{
  "num_hidden_layers": 13,
  "hidden_size": 256,
  "num_attention_heads": 2,
  "num_key_value_heads": 2,
  "head_dim": 128,
  "intermediate_size": 512,
  "vocab_size": 6056,
  "hidden_act": "gelu",
  "norm": "layernorm",
  "norm_place": "pre",
  "norm_eps": 1e-05,
  "positions": "alibi",
  "qk_norm": false,
  "attn_scale": 0.0884,
  "bias": "all",
  "tie_word_embeddings": false,
  "parallel_block": false,
  "extras": ["capped logits"],
  "init": "normal",
  "init_std_qkv": 0.0255,
  "init_std_o": 0.00499,
  "init_std_up": 0.0255,
  "init_std_down": 0.00353,
  "optimizer": "adamw",
  "learning_rate": 0.00149,
  "beta1": 0.9,
  "beta2": 0.99,
  "weight_decay": 0.22,
  "lr_head": 0.00564,
  "max_grad_norm": 0.5,
  "warmup_steps": 312,
  "schedule": "wsd",
  "decay_fraction": 0.794,
  "decay_shape": "linear",
  "final_lr_fraction": 0.0,
  "batch_tokens": [32768, 65536, 98304],
  "max_seq_len": 1024,
  "doc_mask": false,
  "train_tokens": 304000000,
  "max_steps": 5210,
  "dataset": "wikipedia_en"
}
MLP neurons of a small language model. Each row is named by its layer, matrix (up: input weights) and neuron, and shows model dimensions 0-127. Each number is 500 + 40 x the weight over its row's rms, rounded and kept within 0 to 999. Numbers have three digits each.
Before each neuron's rows, "fires after" lists the tokens most often just before its 100 highest values on Wikipedia text that the model never trained on; "fires on" lists the tokens most often at its 100 highest values on Wikipedia text that the model never trained on.

fires after: " |", "1", "\n"
fires on: "\n", "0", " |", "|", " W"
L10.up259:539546443473542547544517512494512470502531560449543479480506535510598480532477562475480523567522519515474587507554390484515568518496440491500505498485579475528520556575495474441542505503499530539494510473398467433478488466527455562510564549598468598463459523442533488515416493468514521551494524462516516513488484526525431542506486443572453460494561504527531529481503552519518542453542

fires after: "3", " —", "1", "5", "4", "2"
fires on: " |", "0", ".", ",", "4"
L9.up300:509478513547435551500462439545515432512472470471543477545535524466444493608508522520470516458497566464458562494507450396465455487528527486510540528557503504500565489508440514563493539544535604572506524421502528343484510549522461446513449517548514467550457518486512503496538566512551512565452524506527421500517491494476420594528509469478473501447486480481578522518477500540552535430557

fires after: " |", "\n", ":", " \""
fires on: "\n", "|", "-", " The"
L8.up387:469555489559417488501559511461500469454470464504471552510538510509540499508524478450508533460512550511501549489511476471521479469417489454507532493574511544506506566540476564522426508474419543451453578484449470516519463529424462582516494550457458445523525537505488480526524453527527529496516515491574529531515554483476519456515481536551538509528481577530525521534459543588504544534529

fires after: "\n", "|"
fires on: "|", " "
L5.up218:531533442540485433514512529520480475410449564504507537555517562438524489434587486520491511485499505484533454447495482504520517450480487550454482438565459419531520510487503515503531468486458388499457556542418434526521411487478505456544459520522449536518550568490597517493479522491518526530467496465565520473440419564446555488443446485520539513472534489463549435489488453469472523449547

fires after: ".", "\n", "F"
fires on: " The", "B", "He", " This", "\n", " During"
L10.up369:460519503501475572476522529530563531431509489576522506533556524518516436521463447480517542549481491513472554468502397447529496484453553483467514505521516528522615555529512463457511514506461512534458533506499413510514439495511532536538597543496461547500529475509491500538487527531408508481497469514561486496497452472465529508528546545544471596493502536494572488461461511465454489576471

fires after: ".", ".\""
fires on: "\n"
L5.up494:450529418511472502553525522469565530452515469515553515551509512486490507497548456503568534539504546442559566458486492523493564485426452473458493514483499532501531546474455482533486523504446490506516412474461465469478402591478495453488495483498465532521512534519553535518535514451489509481477470456560481500499494523435521495555521441525520516481598425469596465512460422456543430457613

fires after: "1", "0", " (", "4", "6"
fires on: "–", "es", " to", "ages"
L6.up146:519490437474513478452524494543492456430467491523498494495494460549520515507608577500504529503527463467531430462562426514400487513473564521496541475580492468510600535536468542509511440548577522584430465494501442467519481455496524496512499449494527474469546515455492517499488523582559500478485555502564498517510475453454489489484517535512460489483505480486522509556427432548516475520523

fires after: "\n"
fires on: "==", "."
L6.up389:504487455480500484510516545478550500499485553417563631472417558451576520480511451458593476551514490481537479430501526441579462474480474488460527525532428480522477532513524512522513461468513461586522470507496493479471439494533493535543496526526506533526519500445557460483513485479525488484467537473587462516477497495549444496438478524472527527537533530439556480534517477460449566448519

fires after: "1", "2", "4", "3"
fires on: ",", " to", " and"
L5.up81:462561454529493517471561517512564453502528504441477540436510428493521511569495475489475592495551508476522482522521442485444556444516555438499557462506430434494526483484498493515525505459519566514453507454518501492487497530594598423545549490495465482497477497510475484517499515533435468529441489497539482549456404500534508480477459467515460493480488524491495506515480485511551493519527

fires after: " ", "3", "6", "5", "2"
fires on: " |", "9", "5", "3", "6"
L9.up159:481560470461487503496463540551475511491539529409465574469560475541533518473502475405503519546430497533436524461493496469476464537447530544446510516531416492573512510502460502544479505484425577542481517509483489460559542498536468471451586429462431568474451540530512515553447472529519523532498533560517439561412497521462542530437454509455533516510477430513493506543506440555485501422500

fires after: "\n", ",", "=="
fires on: "The", "S", " the", " was", " its", "It"
L3.up186:446584470431523478562492486562551437541466476493486548480542504502555469459513455457490542502560494576436545434546431514551532528509508459475426498502480530564562532504492467497497467478457548495478394492511420539440558559476495471564516510491559559453447507500512545510437517502509476559533498492522365509498444445500532522454498501510496481502476491519577447445461480511465504522534

fires after: " ", " |", " Democratic"
fires on: " |", " Democratic"
L3.up491:456586471533516442571486538535518521518510494422431560469449520489554434522561526481513517428488514500426463536526449456487492500520429505440592493472414470546489437508458546539487461489480551507518505472527448495487502495482499530492581581475505516455469513455512507413472506528516503487486527495493536540490490538458470454439500424489433524488454448479573509578503423490525593588494

fires after: "\n"
fires on: "-", ","
L6.up52:485528447487526468491488519529501483434540494505495578517420530523544495500534492469520535562518522492540490497476495479538507426453494477480573435480468489498509497509478475537546460499528492512468553507477457513548445576504567499455534498524472566500382484469551490443417498525488524468445542497555580508437505471475528554392457488543576478470477463457588450553490441434508548458486

fires after: ",", " to", ":", "0"
fires on: "0", " make", " do", " making", "5"
L10.up87:523519443525610565522572456466497443505434487514495529476510520507495477479455483463469549489465493487433519516517498417533552514492493514536464564504525510518463522483491568455477479496412522463500472455480539499566460458493485568456474505559457480522485481526493454489484462488487519487509503494478528514523484549519486493534455493515523568552525457507583494557479582490523611503498

fires after: "'", "5", "4", "7", "9", "8"
fires on: "s", " |", " her"
L5.up93:505471520420489535558527529569473481530490462546488525530475410447534494455547501428475516478420563543509501505500474471470487495502426513541434547573499530470558477463540544510520505472464484566492459522479568477429491517476473433470518512485532508509414506546502507499528524519502515548525523476566475539476482510504520513506479483454513535537522462477578470576482491495471514521554

fires after: "|", "\n"
fires on: " ", "|", "-"
L6.up203:505518467511469481526514538459483555421510509526512484463539541507575450434526513541524575493527512453569492473486459525477485501493468500536472494529471442557500499527472501452552445548529436516446558452421488564534446537539521467498581500477512489464531501432585532453476417469482533476444507507533523553467438491442435509523489460486578496477519515535594502488494476493490467407547

fires after: ".", " There"
fires on: " In", "0", ":", " are", " They", " With"
L8.up70:505573417527519510494512465534552536464511520481553527458513446452506483526501531515581482537488506430509528425472445507508461468488457456463516485564425518470489523524543503507550497458417452577536506469500497475474446527539461459473477465544560523456536530511532549511386514539520475504513516481573522552451503498457521511520415463412579555426445479429600483475468484482490552442570

fires after: "\n", "h", "oph"
fires on: "-", "ina", "ae", " ;", ":"
L8.up33:451536466526514492502535406496499417399555502494542498409518458485490495478511489489531516531549497447484508428437452499531481458420461437447488539573425512422496512562490481584489403423416516542528518528479553482514507468473576513483504450466441488474513512573528424488526492565493486529449525514515491536536537559522468465482496519506462507553481491425522512524490468477488482456506

fires after: "\n", "-", " is"
fires on: "==", ":", "-", " a", " of"
L5.up187:477525442529514425433493519499438453461456461468521529461550510542577421485582607427478510547526444511522494460516486487531579448465479486469508406532478501535528517424481517537484456500507477595536562541464518479428492505480526533413496491494494594413517517543585488495494517530508476476417540491531491550502542530502425459464497484572527547535516483486482557490516452467513531510475

fires after: ".", "5", "3", "7", "6", "8"
fires on: "2", "3", "1", "0", "4"
L8.up341:521565432522497537555498475523537458475467455438507474480523517509501503547477485475611479523468511478499541442432483492462526526498501486533533560573461615521525513514491458465506520494449571500563487411451503440489461487516488342524469515528510511436478503480542447485524539479514508487526472493539506625544457506432569457568482518485524521433579443447567569526489514450516560435522

fires after: ".", ":", "6", "4", "ps", "2"
fires on: "\n", "°", ":", "″", " It"
L6.up133:449577461437514509514517441538502493485508486469493543469547489525461480478469526450524547507523536490483516469450506501497444452452485512518472542523508531491479477465464484470480457510403520452581513511439477479507495531544469477437527466515510499451489594488501521519423538566542532542540478482538541492509506535444516487518551486544524522472580495561629502482447490520563509461507

fires after: ".", "3", "8", "9", "6"
fires on: "9", "1", "4", "0", "8"
L10.up351:533514457552527472471525562497459494451398477509447473487503531434497541545553519512589495526524522490487497449517498440490436450495497477497496501486445563555427470505503511481491514490362509438545543468480455481522445492501500471506537474515484406471507492452543456424507480518552514493531497513549480501437477546447580485529491462434559536446509442491604457554522443530469529478541

fires after: "1", " .", "2", " ", ",", "3"
fires on: "2", ",", "1", "3", "6", "8"
L9.up143:497592525493500509521510458539492522475565414477412511566470497541507446557447534432491532506520581430455541424447469455517455505514492519462538469507523511470502582536532492528508473508533607475477481436445507442476487474505539509559547480572523473544507454500510499532457514528524503484503477369573535532469488541493524480519471508404469515483576531458620524488507473527532501514527

fires after: "==", "\n", " ==", ".", ","
fires on: "\n", ","
L9.up100:548528468517495480436546505494507532424426485539430533496460510442459455464453491493480464467557519576513509503483487475501554474560464558490467516513513550478478516619419446477490476481498487536528480499496494463474471562438496551522538528535524529438572573528486524455555474475450516448455511530562535487502482446506491474459525482507526463525522491510504462470439404576513463508494

fires after: ".", " It", "E", " He"
fires on: " |", " is", " It", " He", "\n"
L5.up138:476541474545447505477519508527560468522487524504504520484467530503480491484511499495527435498547541495475556497448434524562612404545535546510445459471550553460481508457469453479518489473464476523502489544482469469445444626492500464517525472513462571505574569604536488479456554483465499503479559523525474479507543500544564469529475389460512585408487477499521490535470439542439443531507

fires after: "'", "’"
fires on: "s", "'", ":"
L3.up369:494501545546479542517492525536530494423440406508525487525490464483457480490556524494556475465487509481484473496500386482522484455482518482526504508515512518536485477528411547427476442509509514586452491502500564437441509472460487497583459502507531517539471534507525504513530476520562590516496494467465502563482505554496488481524419385489503507531493379475557454521451453502475539595529

fires after: ",", "0"
fires on: "0", "3", "7", "1", "9"
L10.up287:559466426498543570512502506521423436502365433446503479456523462549528500438467467458550407512477561503459566469511515454487424476473469566458488481620452540489494487571534502468511476511431446552510516461484489480530416481464532529501544504494538544472486551469497549478546467471507507510521527504542460487540486525511584475483506533496467535530500440500519559548507443549441521559514

fires after: "\n"
fires on: "-"
L5.up207:535537443490529499484547527493424551457472505468514516416501539506596441531452442477491472486517424455543462419539455483527451496526507518512590550547448476488496543504429540487532449480502451533477523473431479465499433507492569536550553472472466557474501457485583528465499446524491517518544505492547484514429488512451505457468523444487522578537501394533524526470548491464502456479545

fires after: ",", ".", " However", " (", " \"", "Wh"
fires on: ",", " but", " and", " When", "the", " While"
L6.up59:497488451518488438513499450472456513475483433494472545487442569602631451508493549548512465532571537529431558496496479527570426466509474484504589504490547500440540448560501520500514492488528500508455519485494480470501468507581545451437579460483463549486515429446511480468453462546481502443430534530610557476516476480477584502571479485568567471481491492557580490501498462496540520484507

fires after: ",", " m", "0", "3", "2", "m"
fires on: "0", "2", "om", "7", "4", "ph"
L10.up408:539576458501538481531526443465460449492563487507446495538542510536455507472439530474554481548519494491399610478485429400553476503519500423542473512511496606505504531551464404510494405499504440491511513577477518494450459523539519534508493452546483474496449527461508498480529448528468505505567519430501541480457451475499496517533488504520510485602556442518511578502515467422490518429471

fires after: "2", "\n", "0"
fires on: "0", "|", " "
L3.up49:506518456504500541486500553507522470487478475470508478498565508494563470433590468522466571491559536514525505480503476504507553443465441495578480422530487443449502537518488465475546513484526430574478475488472453551449519454534539479531502578515529496521440528485540484398473466507435482446447494454581488511459412546520458507565393468525542465540514511448546509503484494436557506469551

fires after: ",", " was"
fires on: " but", " \"", " and", " th", ",", " as"
L9.up6:585504444528418463492480496495509506529515500474500551454497499509479493534519411440460454542539541509521569483488504517519513483462444533463486542524506517504519443526525432513511453479527479499585437512506472457474470507493459525506572463534476508488579487458503512453488551544434459495505456498569465465484484406502502522414521528544571502431563464497535509528471483497476511493554

fires after: " |", " "
fires on: " ", "1", "0", "3"
L6.up365:531520508516538525562482519544526486413466467555471500511491427473575529502536519459499481497505498456489495516480490486488483457450479457529474514506453489556511456491468530577540472493426549500503437467451450593470502542470527424503530466474501590423552481522536483417449527483497502460508544507501544528403534553492455499453486382490512508466507419492556524551525475514489486481539

fires after: " ", ".", " .", " to", ",", " -"
fires on: "0", "5", " some", "3", " five", "P"
L5.up359:505505422568529518581522508476515435466330485515529483578528517527557519477536529457502465536482489544476512517505500438523558457542520450521460458527479517479474521477532502538549507476498527506451505459445484489507517461476485531548526506567473503490460530535535501481471463475577525539493490433544461593471511532451538525558480493434437489530516522535532484487507446517550517488600

fires after: "\n", ")", "\"", " Chart"
fires on: "-", " |", "==", "|", " ", " ("
L6.up224:507476516511485527473519496482490554463401461512555477541540614471599491500496466495533460522448484464429477515529482452531519515525466496497476517511515588476479477479474525542497483474481444585480488527463429480470448476527506459568552485541533529536475572452560541419495499546506525531518550498511466493427489450520479460507451477533490547415449521517496558486551447451504552521502

fires after: "\n", " was", " is"
fires on: "|", " y", "Sh"
L6.up44:484447423525531461504412559481508459483463486465504562501491499512526516461536471480502518501513450554553480434546478447585496525518466565519524467600456506409529468483485520503423513510475482527544494534478470470460395510516478492475442550565442631516432519545488448427531508519538505490487493459490467512463520502565471528489424499558469543475527462507477530505436478537559526474530

fires after: "1", "2", "3", "5", "0", "4"
fires on: ",", " in"
L3.up428:495466501414446461489585438508560496455548411538461509443499515505482486506515501415528529497515493542537508525519405529481489451508517455525480444585468526519554536536477494507508447532476550504486548534503439464397492548520539472541553469499459526498481485475507482470477533599465479465441530386518528506438380474472493489478518409574491567473493486475554494482493390522571525486460

fires after: "\n", "|---|---|---|---", " career", " life"
fires on: "==", " ==", "|---|---|---|---|---|", "|---|---|---|---|", "|---|---|", "|---|---|---|---|---|---|"
L8.up10:541562439526552454499521601607562487521501430510447544466493547477546518485457547559488496510414499520536522485462534453547565410466570488466501513530558536553472477341564508485452510448462428535506499509463497514505414523520445484577558476476504531458456503489518490491527498488530513500510517534512493499532483451542492547482472493583465491524557510524505496510522546557472534504488

fires after: "==", " ==", " the", "\n", "born"
fires on: "\n", " "
L9.up136:477484542504477497462519509554560400463410484489471473408563454489516460451529499507548541557542475478464438520405529525519446476475453533444522467521469502469505491542407523540458515486536478535526557509498473476443452596394477512510481523483532494535477511514498609524424537564415477514391473516513568508523494499506544491509532495460544528506536425451491465482500457489512438496425

fires after: "\n"
fires on: "|", ":", " |", " of"
L3.up323:447529442506433484462498558478532462514472507525553547444486549538577458521551528480560520480523518542521442499530486547514484476455491528538521428538479485443473527538556473506439440531556474544450525473487453507515489504558525451501556483491547483510473522423628520440511471520459473447467522518534470500458454490502496498527445462540511548533483511468553503556447534425513505472527

fires after: "8", "6", "3", "9", "0", "4"
fires on: " |", "″", "\n", ")", "N"
L6.up308:512548483480511569476461462482517470532492473462530476375517440513491445448543472532479579504496506529467484477499567414502485479522466525506421499471525508474566478556548534506498493532456533531498423422454493437518536513504505493460613464433482523427465512441545516526475501444542523550540537535545533486526452519502514498470550533459519516495497498451486529530501528478539495481503

fires after: ","
fires on: " he", ",", " she", " who", " which", "."
L5.up143:528520475485526468422522464537517549451495480525545486460471462544482515541486448481492578547493545502454513454537468484501533514544468390426507488523505582438511502600519426465493520558532497520469518516497463538525428505504553444490521481533552524493505496462430515430462559518435503523462476434565501510493464509493513441532494444468478499502532451456540420500509463495524502509479

fires after: "."
fires on: "\n", "."
L6.up78:440526476507406518464514538547536482502525525445514511500521502491484455499508496489544474526492518466546505472476489527524504369453463542550494515456535547524520499503516494484519484531423485558517515452474511433518389574444475454458548415500455479455540513529569511434507507592521523464495513515533387503494442458538521452460487459500599562454546508527544484494513377506535504419528

fires after: "\n", " such", " ", " well", " by"
fires on: "-", " as", ":", " |", " -"
L5.up347:434497522482498569451542568521530441517475467425498550442482511481507486501466594434513522487534513504495526530482533502546501498488442447515560531479478449522512474510466552518478493471499524530386470460513510478480490542499541477517572610415551574518469535462502465419497515519473481475464584540573443518500455460495472532472467463534512506491419503449555509608479495463494563472501

fires after: "-", ".", " \""
fires on: "3", "0", "f", "st", "cent", " but"
L9.up64:544501446528424498627572507571521518503393505516553559502528469525518517507515557430508471529510459532556530459501454487477536493476537504520545490566443546484559485486483451528522472494467492456515453528525455446521427487553521503553544477481464505484474473409498478471523497489554437487509445466490605556372461493476493508537452548523469534490510470458538505508532528509552514545550

fires after: ".", "\n", "ito", "ia"
fires on: " M", "S", " On", "On", " An"
L10.up217:497510531554430532493460507542524446426404432513545515500488437405495558491444503486515473475506517509452564513453426424485518501470463454482571482498485560489461525508537536512458454515422487569518490466438485476528446512510542429527493474527449608518518529500612462494459491528480528551480456499564414604497410485470512439512472536498475597473520501476552538476432465486550572504547

fires after: " |", " ", ",", "2", "\","
fires on: " ", " a", "1", "2", " A", "6"
L8.up6:474545524465533535460469492477440520456390463424485447493577440497554449538420486481470543501541510480454536548441482460529509501527399484517474524486552491481571533493510511465482507521521561546474537443471532482534466505514542529493505439398513576487524561483597544517509561509517519465463526461468470534490398525469504519487516469411481524552522535506483597484477506490538500436553

fires after: " |", ")", " ", "\""
fires on: " |", " ", " (", "1", "\n"
L8.up18:532510491506523519488491533495484516478429462434468446442519488513518509555396497546529541519500467487480560496489516480582444485517456517488526477507508445471568482480502491506465480496526552499516563516427592393516468493486492550549536519441497574529441529527519571522473525477557571462565554515603434459503527548445555542476476490470498481527473521554502581516509531509499569479525

fires after: "==", " ==", "===", " ==="
fires on: "\n"
L5.up417:496432455456413501533544514580563533495530470509560553473424534543545446545554493509557515460484527494558472445531436490499517476500489533539511522575480477495502510496493505487431497535499515538426514482414461470384486484495483441510526442539537474450466558494482497396492468472567531482455529575618516497500486515520500505468545491489459509499554427546536502514454492529472444507530

fires after: ",", " .", ":", " in", " ", "ails"
fires on: "0", ")", "5", "'", "1"
L10.up157:511485483537521477561575502511482489468498397500508465518487517472498471503423501501501472541430478488479457484471439446523470449473449507533533555579486485418477552507508498483498510505512492450492502421480484472481537472526476519461540490540513537512477500557526488473559425562528497610529515475486490493543505475473482463498527486455520461640497431474563514616503559506542481483468

fires after: "\n", " |", ","
fires on: "\n", "=", "E", " P", "The"
L8.up47:405581472534440487500525548574561546496464550490485529526475538579520482511539432518561527467601534541458487513485480436637508465500489509471494470588487525486502470533485526486480497527510579564451495531478473460511489481504513502505505426564468581502424493531454523494473502522571532468470470476518534451514520501503513472394436536415474509438524508574624456490439396481485519533477

fires after: "\n", ","
fires on: " ", "-", " as", " to"
L6.up259:542526519490472522525554537473456504464484413471501542447431547524561467454446518530549469455585527566473484510450483464526412506450452444539512475485446432497579523521535501464561510458529447484459526471450479464489495499499611416511526454432559522550552506517541551446451494488455531461517530495508503486428398454512503543569440407445532564589487556479522541527487474429496535448484

fires after: ",", "0", "9", "7"
fires on: "0", "5", "4", "7", "8"
L8.up246:507563459493528571506551494469469482468401458442488503482500479511492428498493497547495514520452533533426533505477500414532430470495445503487489485558529546478498489502585502495513449489455499506517470517468468507509504447517457525467504419527505487490486465537489478427508451523517521494511539520564473517456474558468526509506540485471511500537544434547568472535502514463497546491527

fires after: " ", "\n", " |", " %"
fires on: "|", "6", "7", "9", " |", "5"
L5.up439:464522541531491444511465523506464511496458507420463523506536536541529513571492534473458484451506494548505467476470434471492518443460435520527495501500551492497536523478481471521525537494519564490520525483406501374526487491447514472529529459560463524508461566578543480492462521490505545482469547505481467511448498568517521523449445492448462554497476506431442552532515495475532472493522

fires after: " |", " ", ".", " —", " −"
fires on: " ", " |", "5", "1", "6", "7"
L5.up485:541458534539544546572514446476509481505423510535457501541486508486473526539483503476523468477446507447514521474468470631517421446469520501540509509547489525479436497477480524495542514435530505459424493468444556539404441436541459474546547465603529464487570558493586474517509529519528498488501561512472446550453501590424443473488441460481477530507496524508550539562480453524474489561545

fires after: "\n", " of", ":"
fires on: "-", " E", " |", "."
L3.up341:464539500536515496550484527514504505501449446467445512541489538525534449474505501440499545472474506462496536548590485498477559530464452485552573474464492539475520544443482509487513458441510528545472481475490438599482518486478551483599487555568533566518439589512505531509439456555464510476485549470499451516413501480538477455521399437420512466483440498518500434509483472383560540480489

fires after: " |", " to", " %"
fires on: " |", " %", " T", " San", " "
L8.up45:456551534496516516495546490487516511481457479513507480482588420523552520558472503499477629495460536553477501536486495445508471510526500477543385490520456491506559581524509503511465491416474518480519464475336593518530522482512536519510593444457454509526510469565533507473537512480494662481496580560561543601453519536531530517494511498503564498480458515533499497497513478448470512449512

fires after: ".", " .", "-", "==", "–"
fires on: "7", "0", "5", "4", "2"
L8.up445:489507419469371480536505481504490505491480465524494556494475596483513501509575518465512516576424530485532574468494424497521505452485503457511508451507407544450585508548584518477559490490492559426506518453501460483477504471526445481513546539508522461470460499503517438409417560585532486514501471460564516503375468536515585528516503505529519559445511497582520546555498553540514562499511

fires after: "\n", ".", " It", ","
fires on: "\n", " is", " was", " It"
L8.up74:475512410539558519451485550444603466501448481455573520511510500515441418411520485406582538528557565457502448433454523527606515481500471481556485566548494495460478513534510522469501479515503476581539506453464541548484439519467454489441468502488441558527477504518506518509513499534544536493532505491540467544530534514529474509492499449571558525468574495564548436493477340512536461511470

fires after: "\n"
fires on: "-", " f"
L3.up198:589470429429564470503514444488557404538434558442513547460436521583551513459477496425556512505488428582461508456557390490503498467438551457505513552504552481536508533511521498515594468471464533555500502506455453444458448507492492474523509510485476575435452498483595518528488461526528506560447478444479502548466496523396470498469490486577534484528500477512572506464460532484490524477566

fires after: "\n", ","
fires on: "=", " and", ","
L6.up508:536588447480541493496508538494513495520497498537547585458447527486553451465512520488487466466542551494510593499516507548593460490509479452526553561517501504525524523571453513433509472501489535522461454458501514493484488549524594493443555524484531508420470459465508491427490501533446491479483570570510515492521515443482539507472500478493440458498461478504545513553491485505544550463455

fires after: "\n"
fires on: "|", "."
L5.up375:500526456513466520474500539432553463523473423419474526549531542529555510525540554511505518502487531467524489435506471530514469441478410497522491510528475502549534512461493535468538472511531514534529515394486544484462401500471488479407540501556500494457477506496598590487520472542480567531464513529533522643466517512480415486550486488508547567486469500481504477499520425484582457483554

fires after: "0", "5", "2", "9", "7"
fires on: ".", " he", "nd", ","
L10.up155:469533496493449540451563445511505513505511540493466461489493494526495546541483514511442538554470513438507473503532474476490431443496493383552545564501554462494598538518511434524491450512504533523517505557487466450468428475519521463568544514491450557479471501427489511505468502566459496592537503444477506477471495483456475489453564465517512456537556501478499470538492449387431539415536

fires after: "\n", ".", "5", "6", "2"
fires on: "-", " |", "."
L3.up437:490493434465535466523497489551528470500520513514517540453537503531569509472492489419504566461525549432492468481541498457491389504466499473524558471505513505504481486541411471490476428479445429508465560456443431596528453507498473469468559550407463546504472561426541520457438484502502491515449540506559447490473499526502464504504569437509520551512501531493621479517488507454464535537494